From a checkpoint of a small transformer trained on Wikipedia.
Architecture: RMSNorm before each block, rotary positions.
Training: a variant of Muon for these matrices, 8167 steps.
MLP neurons of a small language model. Each row is named by its layer, matrix (gate and up: input weights) and neuron, and shows model dimensions 128-255. Each number is 128 + 32 x the weight over its row's rms, rounded and kept within 0 to 255. Numbers have three digits each. A neuron's up and down rows have the sign that makes its largest values positive.
A block is one neuron, or neurons of one layer that tend to fire together. After each block is what it responds to, as a language model described it from the Wikipedia text at the highest values.

L8.gate330:112180136195129102133156085130143147180096112116111157100160130164107131164098108099113134121161151125207111161128129145091148153121189076117147117126138138118164086136121118102167127121148108144147114123056101145174101149107149163088153136101126160154131116098080179158088130126139110235142149109067179115115119161125094190119172164094188127110123004113084134162131116081128129185143
L8.up330:126120230135131143140162093126140050188123139125080136109107148203117230093134156088139132116134141162087140136145075044157120107163055118154113093104124181144131104157112108143099123169170096071101166117140109096120134128090129110122174129118109081125138162125127122145116090131082103136167127120105096143148108145154129138121196111105081145121148158051110174078107157123129162164091
L8.gate398:158139145149166123122107182164082166142095137142120129135133141109086182143105122128070139112164113154125164105096125148103137108122156157210179137134087172147180106100162130117147162141137121129083117172175099154111114095104083142063183181131119108180095139105096152186143136135151209152133111174072142126129114117122122158102118109150140118143145149129167134084159171133091168134128
L8.up398:115115123134094161106139103148109129126183113079200132131132097119151130068152154158158105075052120177122133121168098138138175134136091081141165120144139147138116099153119119126090114195137096041105142149104158183151082144144153093033116122174069151092139137115144141144085132151189159138087110063141140124142131086127118105120145141108086119185105094130091182062165177064165121120196
Responds to: Word-completing suffix pieces

L8.gate207:115114107129069093150094112140091154159057143189148121116130162138099087121103096127117122051154142125117126106138186077115150061156090143087069154163073124174167141115072105088106155116120158171133124158127115145159133130140127094138172096080137102115149133107106112140193110123120143119145153125184137126123129107109127177097154139135146133170150124118095135083130121126156068145081
L8.up207:095167080174107119102123136071158144176118143161142194113160085140133086156147081153139125186081078145124189160161098174077160112156126126108087098126153138122077136175183177142125119025077114094119074103094112097133157123180137137174093174089107184141151167109069162151170135110130156138159086126141111149150161120082119174164112071102124135074172129115110112131149174143123118103117
L8.gate214:083112117120121077160113103140182154109079166122080102089109164140102156161061129157074140109156126125066093135078128115110080123144157157176145165148097160081139148142159131107111127108155103201124076152136150144150158098077095167152154142072139066128146089169123173131130119167122156033156026084117136164176098102070135158123120163072177143102187084108097148135144106107173146148125
L8.up214:071112142106047105128131117106114096137133162144126122121142151074105099125107119122142140103147104137182166092194146119113114083113115157156154128156147042142165115185081089104175138116140135093121158186122100106129143119046129123160139103133135063105100130096124133162149164110167119122147136165110180087198122124079193149111143115086128123159092159051140137079162121111112083112140
Responds to: Mid-word stem completion

L6.gate26:110059140130135164157136134081113153130173099064101146091173173107138226109118164223133186109101073106121085089143099126096088140171201164139172124109155095137129141110109122154114191130148097170160119087213166154099135138097110139088117152106122102109139076091084140141186118126118141167133102124119189140104129082113120120100095086190112131163116156176114133138117089071099073123167
L6.up26:171140154117151149131179103117108150098145139087201173029107136150116168088133139127114099088167074138100085149165168070150129149115105114157114134108121126105151116188156062187098149159151098178162176057135119131144133131132084156153139150179143110141076125143129170153149176152123105106160066087118138122173143087136091147050124113129146161149123140075114163144099164052098069131143
L6.gate136:118150152151061114125174118112144101156133088158194147107119138120106175139093099121150166112103090179139110125154143129150194162167101106141129115130167142143086139146113144164123132189152150120134168178123126113174132129087141100131140112101131153127169097089162130102162172164107127167122106113143089166125109150110154118119186126122107188106150123162121131134181086107165096056165
L6.up136:142095140134148102112118119134118153146160103150128184133117076150090174114119151121106114122136101182102086140187168166126076174153137160080149115137108127146138094119161174146124170071110174121123137164121084148092066079124079149138097081120088121101195178077107092130157117104136198130123175121122104112174173110172137021129116080109121098084165128097123139148049122064085099149153
L6.gate206:080098105153171127134130157120138118146144112115182181138159108179130147120092116141113162070082094131134118111086067138127150147072097118077094121128089148180123138142128177142119102081147134121097125153117141074139130144131168121088153158146089123176145059054096088129116138093156131185141152119162147099131139167135057164127154142165071149112149138155165168153112156109123074141114
L6.up206:139120116156112155145108149095156109126147081180149097036136074108149138069159060125083133181138140113185128074134163112091160143133175064089104110105147104131134163175186125108064104175147132127116108180126117133157157085116130156184199111167119159108128117092131131096098158102155148115168143134139089105141173168087157132065100152118096144121131121145176185180158136060166104088103
L6.gate267:158145128102137115129129089077079098075188130162105113168133179105103138136150177108142102158161102174124097121107106108115153130103069114138152126134129134157125162120084119099123182101091105096157178134122132098179157153082135117097101148123171080141113127151144131046131126122140158189117091128124135113126191151134090110125207086188137157192145121171100116130139083181150086116116
L6.up267:107155155126111099122144150137124127054092101080142113131119141177147111072114122166096117081075098122100166162195141143175136139154054073169147134184169156136106098202140129112140129118175131103109149191108170128084076141114155107130060114168118152128144139151172083108111122177118235067098130108143123121166137097130140174167150123087144107198104139087104115170111228114110096107136
L6.gate375:130113151107107110206091129143100124117114164140119100093129158140106180113060100154186131171109126110105178152168154075049173143127136127125072107133150105132064120123150132101115145073146146155158115088189167160136086088160189131092117115107114112077095096153111207144132113170113143174198126123115083176115111105111119185102139085166112119130130102150183139121155179118129195131160
L6.up375:126123086093128189104136119130117172102121130180142175099150159166115172096135104116131115097146121178107172037103095120093178129076125057136084124134105158171093148132160135105191172120112168139111133176155115151092100090072115140171124107127120103118122130116154123108178127103140141116123092137146195075092187095104154165180103194130096099118136156152089171148144125183096109156114
L6.gate407:092134121123119112072088157117133122059175168086096085092159084177105087139145145089143124187142122158065122105145121097032037133144114140135116190156133098154096086162201125114067146097126127147142102102135076163111107100102153147105158122123127100133099186097119155144077147133144137141122104149093177146105134146151097091176153084121099173114196169086119137159164162071165105163117
L6.up407:114136185108144131131064113140155119038137148172131119106097189123123226101148096128099094079136127119164181174153121118143111142156115111091110134188133118145124077088150163121076116088106115147170135093098089160144123125183072140096169132119150214130082119062167159121167156167192126100108085147171100122151162096099093157059136143134108137173114106109137099131111171149107061154113
L6.gate427:176069082196078147167098128124089107164085137114166163141057133120208174090147130161185123148092158137098117192107205125124111153151056050127151140119094156090123086139087169138091126133148104101171104078193165181176147152073119173112112191115088111158149116159109140167126103136153142109114115171111166148143135138077126094150107126162130122137130113149098148150082148167156140132123
L6.up427:143109083191140131125156202155091164149145087126157154188089110138163178095129119118194124119140148114150128117169127140130103160172143037094126154103142086170136188171101125112116150061117121104066133138097132178115154149126123160163147123105143120152134087077101151131082205091078105132137058147097166166134145141123123169100162161146162143069129104130083058110126115118152125111128
L6.gate492:128090156149159123127154114135067060160120135140173163089125116161115136081141056108161165137149110135101161136157145092165145107152116120106156138100143134166053167102131149074136152119152122108168139091101100079192160164058117036168085128133070103179148159109088123115109140064095133177117129154151135182196128110097147125122143114116115152127140073165055159123090116164129116147124
L6.up492:089160139176119100085131164108156124155128135135128122054114134115107124192100088115146079119192123132127081118118108174132159091144130068132098164134115135130142097159152136150093101079158180173116083092104142105172111174099109112161062146103176159180069097139141156124094130105110105202170129119158128169159148134147138130146113155153097124050165132133141068127114133147103128179078
Responds to: Word-final suffix pieces

L7.gate60:091121137144133109084139164112161159154146132103154092176093125069134088108126146147171149104108167150112123149162146187125155153176159105125185080089177156109049132076170102143098165126139116123109126139136135155103158137122172148131160140177108117101086155148117169111124143104101123178090147121123134176092190193089066163127138166136140085127104122152086166203126157145121107103114
L7.up60:099173158114154158116100146108163097132085139134055132115148101133177106162023120064080099133131108179082097124124143172118091163130126179133101156148126133136130127143139138123089170089101212193098147163116098119137142126129153043104144160140150120165235134103094132109112113166127065144101084091089090107100173169144142105075107131124108086162146122139120162155131103164077184153161
L7.gate221:094145125073132159159066051118094102093102161095114106109163142151082099147100115132181122150159149073110197147138101131080090146092108095157108109192103122140133121136125177134083184112162119091122121176106059047126097198127150101187096142166117089124073104082102106129130129072182124144120126182106168152182136114162161130140147110190146146117122103156166110139090133132132094125094
L7.up221:090174112144152123117135092138108129136129141086149105141106090122084118185161115104175176115196101103144156081158072119128106101186100140144137069119174100144058093069132141118120184095140129109162139164195092129096125114160130142107141149166133140057107176143144067124127151139108155104144146122165122118199212139190118154165098134122110112140130118129124160203065177133136091161175
L7.gate341:176135138164130157109147061182124171092114124100109057119172097150082124160136140132128181096153120109168165136168128060143117099115132123137137067155153062131084105180078146110109106118125131114206154093070094197139112146172159117118131122115118131117124135093124140091101039092124181091110111144140097094131218151068126134053124133114104085166189093166149055204133156174140098120121
L7.up341:152151106176115077156150120038176098092123096120112097112125064076150113109098102133116099134177142107129159137123162191085165168159108141144155097127124057098139118135122115087125152148150111158054083112121127126148123172115157099106090141186167120114126099107122091114114119137141107077064152139078152097103109147144122039156141104129184075116141158145187019162124157141091106127136
L7.gate395:140146104117121117150107114105189089174147170103071112109115086157170134135060084125121105141090158191114145157170139110110141104152086124169082103110121176111101096129052130139042201099127144123171128082075091105131138099173127138137078148151120094091070141129068129113164156112060139084117169107114087142110211109111103132129152069160147095190174131108110123131099140152138084154119
L7.up395:118098217107174188148090121146092141103117099095178112144102104069152100120101153155159124157124115134117167135163100094077142068155141168096158139084107123189063157067149115151146164142117143186163164152121154130057124119100147134110123087089164135060090113128148103092138112119120141196143124108103094111121182121146087117102138186096139181113118109136064064151089169122147143113169
Responds to: Preposition "of" after nouns

L7.gate10:137202165177140176093148119151128161080134143111105145098132107131174129151080041130206143094156143128144150149125138113095141122088109066188133149162078132126153117109131144114162182091162077192112143143075118115094099149106127087141132119124198125125130089180063126133115144157172145166134104087132112062184098148159107188095138087122173122146063168081121160162174135116074087147149
L7.up10:161136102166157145111182113138130136105102155144097172056172114088155166118182174117149122103145149070200129144146091114115103175103166101153138133125115111136130108166145142055130110071149127193120123138073116129085113064154160099023132132105135061174087185143145117218120129074123114180158127147104121136104162136086124130143153192130118151114157094097108115169158129081127121102149
L7.gate40:122097150166044095094130086169064146125078124142151161066204121154174116141113126101177125157113163128102112131102108093093146180124103144149114162145143095152109077160117092111115087138140189127126095089148117142078150145114165098178160187102173112145150201138082193147122158139116104142103078152171085089173096121095121107148189145099102073179190127128149141143125109113171088139106
L7.up40:084071176129120099150121092165112084124134157165139141092151106161232190155091109120116133156118162179118143111080174165092128166132168141154137154128213097153133107135063098133113175091121136155110095137128137120123149121109143115181144116149080094095103129115110093094140109150112089169105118135094159187115106155146171191163127159129161112110193122089148145210120126123098042103147
L7.gate414:130120144128085097107134144123071073056108167068083153165154176115180129114106110099119121149103134131135124131088160117110139159111120127171125153116126081168084089147153133164109139112131144204104165084075113105099183119163119074139138109101103041109117208129093192125119140142130067122133046134122112152199148124104126156138125120112179160106184135117148087150110129139144159085169
L7.up414:194124168120109144076165105111148131175169149184144123113146094082117104163181058148142127220140152164125153131086126113138150156105140174112072154160107138174176145083108121064123147120087131104126111165105116112141130200096168094162092181112118107118147181093144156143165103098118081161047102115114114077105128124135179151086135098115168112127152113128187092156147100139127156108114
L7.gate492:138165136138099118173038087165107142112044115114125132088144129101160138135114168145199123147143166147078065116083139149089150047105075118148152132044056103112130102121103143080078147068120121115110125151141124107144148117122093117155078107067131061159099159111128151124128147134098145101173084143131092063154160128124139121083133102108174073165140097069099127164152099091087172115152
L7.up492:131129162123079096106107075149094140186117124140139098124102136150168082233144137149091131138116154132081078079121081119125108152161103123133174178162184140107125146160125133123126098122055188159123123101120168156166127166135095142121185173189149107134114100128150104143154192118127047169125158053122163121124134134128146155127109188115136155126086132125076175166140141174089120157191
Responds to: Mid-word subword continuations

L8.gate290:175099147129163185115154125129099182100170142154116140061197155135115141122154115221163123138167172120145135109195154085135096114081167139085116111105130114102158147128167104147094136111122099083144108102165081141072091194117120104150145161148119101128151135143131159058068128153117165169137075146107134169122140176117137149166135073113161141085095162142093129145117124142167108131130
L8.up290:092202133167106152113162093138097210174078099136071083159156132156131170120158093070076144143125154120139106133103163194136124122094147095123143118166080198142187119139145124101142132106168142176151116097069153110149154183163137188035182116116136105151119128139117178132071120127106176127152118108111176100179135096097170078126142143123153119128213103102104080146105110109119147145093
L8.gate450:134165220078112142137159179109154177135163095104123105113189098106175111161087131122112176119142094137152121118095111137130151084105150099098196111148075100135110098107128149097145137088124171169107119117167120117188136141158153162076100170138134124157123111128153144114154128113158129128161111109169069083098121098076121114076162162097135104123064112115098181138096164184118109126052
L8.up450:132134132086124142166122148112119124147161126112169137144186123149133145133102129151118193127112081138057128037159109169123085129150106147116161144122123106119087103082107106190121168085142112144086131151093114114138112144130124123109123152123095126125107103183125147136132163106164141098142093060164077171167066169114140147159109088099110110104174110105116165084131150165119129123102
Responds to: Relative clause openers

L6.gate13:206176130157110131194093093084129111103153134082143156059147170165119099153139114097129153119091112115114159072166138168104188069173101163090121150158142164170097146129132099119131162082075143125119126097157129176168100093127157144102056160103127103107133117124096102160155086133148201105093180122076081098156136106142145104113118151125099131100152033115131089139120159093132132070120
L6.up13:124134098137121081125119171068160097161060163092185179142103136101146141148150145095111120128150116171109108107138122127153116111134163097117110165117110104169156113064098105152159109109154108128095139112149125137117183150083151081089067158057134122130132099130161103165172142163162143178090147155160096141132188202124152100113185084115124068104108129122145040155114172048137107101100
L6.gate181:152103131125090145119180125157175185110198142124151124082185153138166089142087099151120112134154101087116165123102129186075212170163117089150146111096110108118109108093123154094111127105097158136134125107170114139119122081207143141131073124152162093103111099135150002147178110137162080119076095151092125106100183102107073137166129146146081106138131131147153104093052141138148160125163
L6.up181:114154179108114111135150205095182161124129156139151109169112113108131121089125148165082154140168072120188138152149103104137141155109156124153125153102106112171095110064097205123079145098058195084155112125157154106142117081130107114143088122065109099154097189164082136190162126141151102147122166069191140128107143140172159166133196127108110113106096113105091138187078154119118134137127
L6.gate225:089137189098149105145098155088147128209121161097064140095131107119130095098162142134131127139137131112149146166080171218104102143166163089207124136120141115176070129089126158152149124096197129139154065131118101173085117159089138136133155113123131161161097171200118155149131143132076084147134190129145104100141119112075099154126102147144114081098146136121126110137110162142165143095158
L6.up225:120181109102173057079126124108141141055149105168091110101126127121161127150091197129134144092107107158157114146156130114100125163124107185180189132149109120150115169128146112133135104129204098118176132135090143171175082097075079148177119122103146154099100173150088137168131098128174099140130161075110184154139117111132142136081107134108166088113159136131166122127101218175109149180165
L6.gate257:120174143128167150145106123102146156158152172111145118070138094113139125062113135111162117171135121178151170131129111162111105154159099094112095161155182149186107081121107164077167179172154132078178111104151138105094112088110153135077123151129105138133080150130071124143094161147125084119138081116132170122167082088154147137139183140103112106149163161093099149176107187181093104151104
L6.up257:176103132158152128128177114149133136173173084092142123124130096112162077139114172136091111145181123133148104138130142104113201182162114105134132113109127141166128102112144173095211142115103138068142118148128141143099155088135139147131124101134144116154154164141120139121084196151114113143092125086113185133148045156176141153140130086124119134123111187143096072131148162112112166128121
L6.gate264:117124130133177122135139147082148109159125123166110082143129145142132117103132104140070077151148123082099125097145159129113148146092176158121153061093152108109145110089146167168128182105117110173115111088180089146104138184085126152120166079093187148106092108139163149102148127105154121136112106161200092062169141133173104106141151171121134152169164105125110101168124152142092146137126
L6.up264:170146144173135126092128065137161168105145138108151062104126105131111143137120074120121125145163177100145093133078138134095198113111141068132167094099057156135119150092138125133124071090151122091121153100134118125126136115134196145077159113105051067108173127145140139104117196149050107091118116134166166114158165153119171151145127149165131167062074120120077090123178112162132182107110
L6.gate271:107109111119057131116151179125155041135212066116058097105148078051163095096119126158190164156135151136093065116123110096137168124128088145100159131114106150098099159112125095157103112136103145118159164087119105135159121140155132153069175076144107098132115157135163140157147096120095138131148114090171077162078160097123118135126117120144095080117126117132115160133155154158100116184152
L6.up271:123149157146128076147147098101154088144159096101095092031120135121125150208125143113140170118137185160061102103162120106173175131222149105181151133161112080167182137155120120137105123118156118105122131056125050162135063089140103151051176128151150102181143205187133108081158124135154133111139104112191083108097117092107162103131120118175131158103121066157146130099098109152140117137148
L6.gate281:081064184155165114161147137173157096089167115074125098114139153126170135186112160108152133153176148169147153108086178098047130117182124102121131094183131085143101120106203132126084114133110149108166077055085144142104147140147130132098083126194141124167096145136136139157125173112200174102162167107087137102061164088129161142156123117113127124063103155034118103146108197127163138077065
L6.up281:146116104173127082083102084130124118110154152085201069102112157089154119173177154084160153127131116136086162108134203106147127116103116072138149160110111100156140160082111065165116092132104107132128094161142065097142110115145142174097126161154144100147114169154136139088118130123180107075133077142109144164118116136115168094168144120149142100111113183170081090123080155173159151143113
L6.gate337:138156179056195093165151188116165152163168123120080094088160096145132192141084122126145104091152161113134132083165095089112137135138145106139159132158130105105137110164087115046177169170127126203162143097088138187168166130155109074153103064154101105144072131111138129089172121172151117119178050160109186132177123147103119111127151160068114083133192168144089151158121162119133088149104
L6.up337:098138137103148140083075124076155104150098168082111124106145114121169128182113148155120102102085167196154116128146199151158098129211106117146151192126159116075070141104189107091136157196099124160124180116119127140118121129077095167126094141118148114174103146159036104106109125156130117128103124063166110079157133138144087167143111140157058160071167132147100101092118110139126115128101
Responds to: Clause-introducing function words

L7.gate66:151167122192145173144065141205125110145180174149144158145183100153140123171153163159131150083127131087161128137115199109126153144098042159096119208135101137140120103142102139065153147121098106141180157109110166093089163133153193104134150100128080099086127139061093136148112155144058139077087173126144067088170139165124162129108121106163162166138133108130161171163154093164120134147143
L7.up66:144135119164167150128116133193096084147172144186109152083202128125102120164181196157178190153124120103116115161158147098116123168102075215112141151162149144138187145131112159127151130137096121140124156105054170107087177147113176114159109135139083135087113120052148084163170144092132147131181127151146143132140156096127131097150098125120045169104100118112150142107151084168086124196118
L7.gate104:156095135112110150114057150126093079138138139109132188075163061098110116155101125118144171096131139145151151121126140178094083133120155075178166146131120120087166079170177141138125133068082158110112157072064119137137152149133130067127102116149135122170139124075185132094119166134097174182165129120128180100112156169088091128091179092161132107172136126159095100195077062190105153166165
L7.up104:095154082154129173158104104172165108109104141104129132120197167135137158150109133158131063120125082157090145120064164096092119150142180097147177085128160091062141160152124120099139143125088111146110129134082061131115117151105116103113131104156145116080147133099155131085105139138117218133131115142126140142100187165140161163113159116194131186164077137149113072082099114104152100103198
L7.gate366:116132110104109158108106067177133164147101125173207166151138156110193117050085110168146132156169105073103104151174125136122131140148089104110152162178073134175131131113148182093144168124100100198148094128152122126064123131173105068133075110111145118101046146100123143099111126158086135165149117153125192134094152174157109194132168084138116156136124125079113166155122153120073062131084
L7.up366:158134085131118152044148233122132142063091099162094188135114154139107166166173141200112078127151085164083097136143136116093112152174119133133149094148123104161177079176154135131106165082122104150152133079129049163163121126117074122094128161144135101166131122039123114103201143144142155111114121113156128115183113120101104108153168121154114170154179132099113123113141195132062106125128
L7.gate378:160154157167122137187141165138083150183140099127097184157105144139136182130105144093119110116152121133072148056097153129077163147075150132163163120113082175110133067102115134105149181098122101122143089102132121141093134092098114123137127170121174103102103156154138173159138183088122221154117127160090178095126117148120115124128111110135068124114118061079143136092141080100158133155129
L7.up378:079146102095139106084114134120125095110111108144151152114127111128128100059116179142121163112180088099129139108107168080169158139110089152167127151110218194146149049102110155090166120112175173166151144107194122149170145112070124129176162162198099088135187139090095138160110122149092145137091085135106097087185097091097103118157106133140121114161133143149081097102106145047096103111098
Responds to: Word-final adjective suffixes

L6.gate86:117155139132151121088165145126109124176137062128152152119090123131111139200130124113120116160136085162106117096100126050122099065093102112100119147073124077081094160158043143130123136159110142107082110101190142156114171214175100130122150151162119083163111144137103194121102121135094127092135137085099162089129142123148107122070129218099119151154170118103105175118124157085097110050109
L6.up86:121108147120100110122105141104106126115080085182134069112103176241093094171148138138118109140120193128171112135138148092063185150133131072148080123079123133075072115128107123125086129081114083092099169129116135114118157158122101141098138098063140136157136156111143113110132200134110169128096110141145098106125062105091113135090139084132159139108121145082111113140103153109120114100058
L6.gate115:120191148164098132163107098151142111136126166145129211143127151096175121112119143179197101098161132146100146102076105068129126111135071128121147186124199150148106090116136157150087158124128174163159192103204140109118159121105138110078199060172135111094139133133098166130124086106151142124081086127096127113105155117158116093133115132115155115143129133022127125159134152112141107154124
L6.up115:118197195195112114121112176147117138176120118113137109127136134124120118161137130175110141149100090148059086167092153138158156096129115092145069113115139128109107130114142134172109126140116157132090180071077118153126136090118149096148149166159092128133132174161080117105125119119106115105097022101135123127119134106080159123102092178165134142117118122102098115095145142151128118101151
L6.gate117:123137179079053080120139079106043123140107114121092109136115086137127158115136129048140147071085107108206135123097087124103123122135085163122121150169062091118107132144138104104101124172097097121119105126169155142148141114092128085163126134146120114127058080143137094141140193075116129184094102081079195159112115108124125157156174156176121094121153136094087128108121124123117109093101
L6.up117:109116134213088089151143144139124147153046169174106105160113170117092159142146154124145179187156133119104127142092067173060106141139122159114093110177089109090085131118117132092083122040147165149089136139119110131087137090129097127147114130106121117158156162125096132152167161106137142109155118114090088143124146106103120095137188144138193147142127154075135136113092091110116139147148
L6.gate167:127063086170130131182086047063108158091116133110143095095107168123127138161080123107153120120076101126114172146096195141123107165167111152125174155092135103114094197137070156119152168111113128120103176096099077100135148143103056112109184137092122149141168085116192156150118131107087118084146164110117105117162094096106109111102157128153131072172165127074121128108091148133161122117156
L6.up167:109150130176149158160255161101150105182117165145133105045118162116124108106136155138114093106103152081174118137122119147097095120108132140144130088150083095115122113098142092125148098104119143203140107198119168174119145073137209151175156122081135162066110145064103152104145102104144162138138071135148135090098139139127136098125146139098127165122179186132146143122086101137177124109103
L6.gate170:087079183074133161111111057079101129205119120070144180127158155100129128164160119094134084157115176124140173087123149119103128131145066129130128159149086111087142112164116170097094143128120181157161118120109140115090171175149127126044131120133147153070104143111101147065157094155150148133146140079130144106140144113168081140170185151084149105143086112106127094161132106067120097072102
L6.up170:067139113168131136111132142125105150146086137087143099121167142096100088110148119099079126121147181126125166208087065121142110145163117118205121083164119091089094132118137135203156130149137097144148145091128066125127141157127111127099091106136177130095112134129127134160150134120154126113084146097143133105098130092171146085134212134113176152097149121144134117108107114094100128089078
L6.gate263:107130137136139113193085109157107158167143167169162190148149114109124074171068161149119156156127133157155084138091173143130146179092158084137144158117113093113165050159136141149066156144142154187089154119159107106135178162066066167119125168158087128080164128112098115108057151136133118102079103150090153154138190150132098097112095156131150131126136134128144145168168062122064057106122
L6.up263:093189129097130088133111111175087168160107158137118141125113112128128073129141145159163157166095068110144090180114149132146142128102164096107161167195119155114123119118181133108117111081093148167119110160098085160146162122112061112140084127099111188115160150104140184079119157168161062137088107115055167106082103097068109093142172170106159137144159163067141106123176163100142072150072
L6.gate358:123127104116168146100153146104120133133109129122126127173139107134116150198112151118115066100148084160098182066150105078105070169141161122087101102127112134142134079146143120132178174121143135124114110093119134133149168154150149139131108110140139108166127106143098181074118093136132096114140151127084145088079129087136124041127116119108107255110126081120123099156117104107077079119102
L6.up358:102144104119111100117097095053143135112094150168065137174173138090146134157150136108105118117098123181179096136122051076030124137111163125100079126149138167151118147189089103113136118173093108131128114147134117102143124233121128172126159137143141070140148103073202129112118093183126098129110179111105096092098134130108147148190164148134129165102190165110133106094098128181131116131107
L6.gate457:130093145147101081164162145155103143130077113116196110129149163128087162155166157099149121115134158178128116136063156123104083087121106129163133207119081131186108129130128120125194203132080072136117153049186106100090110161053116089086124095156081107135131150094119159111170177127149112111134112122129175141109137105166119082108142139140148120153157056123131141086107098114083118153138
L6.up457:118154098133075098208160099114168152149096143161209121066175127152117144149157129046188097140111158142119111116132142121115111132125111114103084154148154078074079138166139135168086172153144124094132125089161124125132199156104213162173182080137149081113108175085098144110143181157162138137130133121168107132094129111119142129144188142128125156117128081080116185117125131116128132123061
Responds to: Word-final suffix completion